config.toml
num_hidden_layers = 13
hidden_size = 512
num_attention_heads = 4
num_key_value_heads = 2
head_dim = 128
intermediate_size = 1344
vocab_size = 50257
hidden_act = "swiglu"
norm = "rmsnorm"
norm_place = "pre"
norm_eps = 1e-05
positions = "learned+rope"
rope_theta = 65800.0
rope_fraction = 1.0
qk_norm = true
attn_scale = 0.0884
bias = "qkv"
tie_word_embeddings = true
parallel_block = false
init = "uniform"
init_std_qkv = 0.027
init_std_o = 0.00529
init_std_up = 0.027
init_std_down = 0.00327
optimizer = "muon_variant"
learning_rate = 0.0129
lr_mult_o = 3.0
lr_mult_up = 1.29
lr_mult_down = 3.0
beta1 = 0.93
lr_head = 0.00534
warmup_steps = 40
schedule = "cos"
final_lr_fraction = 0.1
batch_tokens = [65536, 131072, 196608]
max_seq_len = 1024
doc_mask = true
train_tokens = 502500000
max_steps = 4296
dataset = "wikipedia_en"
MLP neurons of a small language model. Each row is named by its layer, matrix (gate and up: input weights) and neuron, and shows model dimensions 48-111. Each number is 50 + 10 x the weight over its row's rms, rounded and kept within 0 to 99. A neuron's up and down rows have the sign that makes its largest values positive.
After each neuron's rows, "fires after" lists the tokens most often just before its 100 highest values on Wikipedia text that the model never trained on; "fires in" lists the words (lower case) most often at its 100 highest values on Wikipedia text that the model never trained on.

L2.gate45:54 42 65 53 41 51 48 57 53 40 71 67 42 37 71 41 39 62 40 55 67 46 60 54 49 59 52 54 45 55 56 53 52 47 53 27 41 52 62 50 64 52 63 58 46 52 28 63 68 48 59 53 54 44 53 53 62 58 49 63 37 73 32 76
L2.up45:60 46 49 64 41 55 55 47 67 54 61 48 54 42 64 45 39 55 48 59 55 33 54 54 53 46 51 61 50 60 54 48 68 66 47 63 72 30 55 37 58 52 51 39 57 71 38 53 45 48 64 61 33 55 43 54 45 61 59 60 53 47 53 60
fires after: " | ", "; ", ") | ", "% | "
fires in: "12", "14", "13", "10", "11"

L2.gate203:40 43 35 64 51 60 47 48 56 56 39 46 70 63 47 64 46 47 36 57 50 52 34 47 57 39 47 56 65 34 34 51 43 39 68 30 56 49 36 56 61 46 47 50 60 56 52 54 30 60 56 44 65 56 34 72 47 61 52 48 48 47 53 37
L2.up203:60 57 35 33 53 31 55 45 52 60 63 41 61 36 65 49 61 39 55 30 57 70 58 50 59 44 46 38 54 68 56 45 64 49 63 59 45 52 54 48 46 56 37 46 58 41 50 37 46 32 49 55 43 43 67 35 37 47 54 57 55 59 51 48
fires after: "."
fires in: "9", "2", "8", "1", "3", "6"

L3.gate596:37 48 49 46 59 42 29 43 54 45 52 38 48 38 60 61 58 52 38 59 36 57 43 48 47 38 55 51 36 37 36 46 40 49 47 61 58 59 50 52 53 58 58 43 45 61 39 51 35 37 52 51 53 28 46 51 55 49 42 58 51 53 52 49
L3.up596:59 46 59 52 37 62 63 42 59 39 53 36 37 66 43 60 60 46 59 62 50 44 57 48 46 34 57 50 20 44 46 44 35 56 54 40 67 53 54 56 59 40 51 30 45 74 46 54 53 55 37 49 52 34 49 43 63 55 53 44 35 37 47 55
fires after: " | ", "\n"
fires in: "100", "several", "98", "some", "70", "party"

L2.gate158:36 66 59 48 44 55 41 54 32 59 57 55 45 38 42 48 50 65 58 46 48 39 34 58 59 27 50 76 55 74 39 44 36 61 69 42 44 39 42 46 52 40 52 46 59 46 51 58 47 34 71 64 63 38 36 53 35 38 53 48 57 51 40 51
L2.up158:63 58 44 42 51 47 48 55 68 54 59 55 32 61 65 63 46 44 47 46 50 40 41 51 67 45 48 54 49 46 40 51 67 39 54 51 26 49 38 66 51 43 45 49 53 32 42 49 72 48 58 56 56 42 46 40 41 52 53 50 48 42 49 52
fires after: "–", "-", ".", " - ", ": H"
fires in: "1", "2", "0", "haplic"

L3.gate261:48 45 64 61 40 41 35 54 52 54 46 60 28 50 64 56 44 66 45 65 39 52 64 56 57 50 56 45 38 46 68 43 59 66 72 45 57 29 77 69 37 45 45 68 44 52 44 52 59 44 47 60 44 51 45 56 60 49 74 56 54 67 38 50
L3.up261:42 40 47 46 43 54 57 64 49 49 32 61 45 64 36 49 44 51 55 56 72 29 50 51 44 61 60 44 50 49 49 55 40 63 52 60 66 44 49 59 56 68 65 40 42 51 68 60 59 50 53 50 52 45 51 60 29 39 55 62 62 45 41 48
fires after: " | ", "–"
fires in: "0"

L3.gate273:55 56 52 54 51 49 22 46 45 33 48 40 48 49 33 45 47 25 44 42 59 51 59 74 58 53 47 53 38 53 59 54 47 46 53 51 62 40 48 67 58 49 51 35 30 56 49 56 42 50 51 49 49 47 72 60 56 66 71 32 64 46 52 60
L3.up273:55 70 42 35 52 53 46 41 61 47 57 49 63 63 63 45 32 45 75 50 49 49 54 48 37 65 48 35 43 62 58 56 45 58 40 48 36 43 69 61 53 55 57 45 69 54 48 51 40 64 72 28 70 61 66 63 52 57 35 75 50 44 52 30
fires after: " | ", ".", "–", " | P"
fires in: "2", "1", "kiss", "lead", "p2", "4"

L2.gate1233:53 49 64 39 58 51 22 50 37 39 56 68 48 53 44 37 51 44 49 51 57 45 46 46 37 50 34 53 47 44 57 63 55 27 46 40 46 64 43 51 49 54 56 61 38 66 63 55 61 50 54 56 55 56 52 28 67 57 58 27 63 48 42 51
L2.up1233:73 51 54 58 60 54 59 47 51 55 49 22 57 34 52 58 35 41 49 53 56 63 60 66 62 51 53 44 42 58 46 55 56 61 53 53 52 40 56 52 46 32 40 44 47 23 52 54 53 53 46 44 58 30 47 53 63 39 50 38 61 51 62 35
fires after: "."
fires in: "1", "8", "2", "6", "3"

L3.gate993:43 53 62 41 41 56 46 70 64 61 32 48 62 65 49 40 55 31 46 41 48 72 44 63 41 54 37 59 44 72 57 43 63 54 49 54 41 33 53 53 64 45 45 41 44 59 63 49 42 55 50 62 57 47 32 53 72 61 48 49 45 66 54 51
L3.up993:40 41 62 51 49 57 55 32 66 55 58 68 33 40 54 57 65 53 51 49 45 49 57 65 43 57 52 39 50 60 52 42 49 37 37 63 67 51 56 49 47 42 64 57 46 71 51 53 44 51 51 67 66 45 35 46 47 44 61 40 47 76 50 57
fires after: " (", ") | ", " | ", ") | −", "."
fires in: "1", "5", "4", "3", "0"

L10.gate163:60 59 82 43 69 71 53 52 48 60 54 58 37 60 51 44 52 46 53 47 59 47 65 62 77 49 72 57 46 53 55 70 65 42 48 46 41 48 53 47 55 33 53 60 51 39 49 58 57 36 56 46 50 61 48 47 46 53 63 40 54 50 59 35
L10.up163:58 60 48 45 51 73 52 45 39 55 49 42 49 52 47 59 45 38 55 51 62 43 46 74 41 52 65 57 54 50 52 67 52 56 57 28 27 59 43 54 60 41 42 47 40 63 27 55 46 49 40 41 47 51 58 47 46 32 58 41 54 44 38 48
fires after: " | ", " |  |  | ", " |  | ", "incumbent) | "
fires in: "4", "2", "7", "6", "3"

L2.gate1309:32 58 55 50 58 58 48 40 40 56 58 48 29 50 54 44 49 42 65 69 47 65 58 58 76 43 42 40 39 28 54 35 40 59 61 47 55 51 56 56 54 56 55 43 40 37 29 46 52 60 49 54 62 49 54 47 52 35 15 53 38 53 48 44
L2.up1309:48 49 50 45 63 48 51 51 58 60 53 56 61 41 45 53 41 52 55 55 63 59 59 36 51 40 32 61 47 43 57 32 55 48 58 48 56 42 53 46 50 58 47 63 63 51 52 58 36 54 53 47 69 49 51 47 48 57 33 48 49 53 50 43
fires after: "–", " | ", "; "
fires in: "1", "2"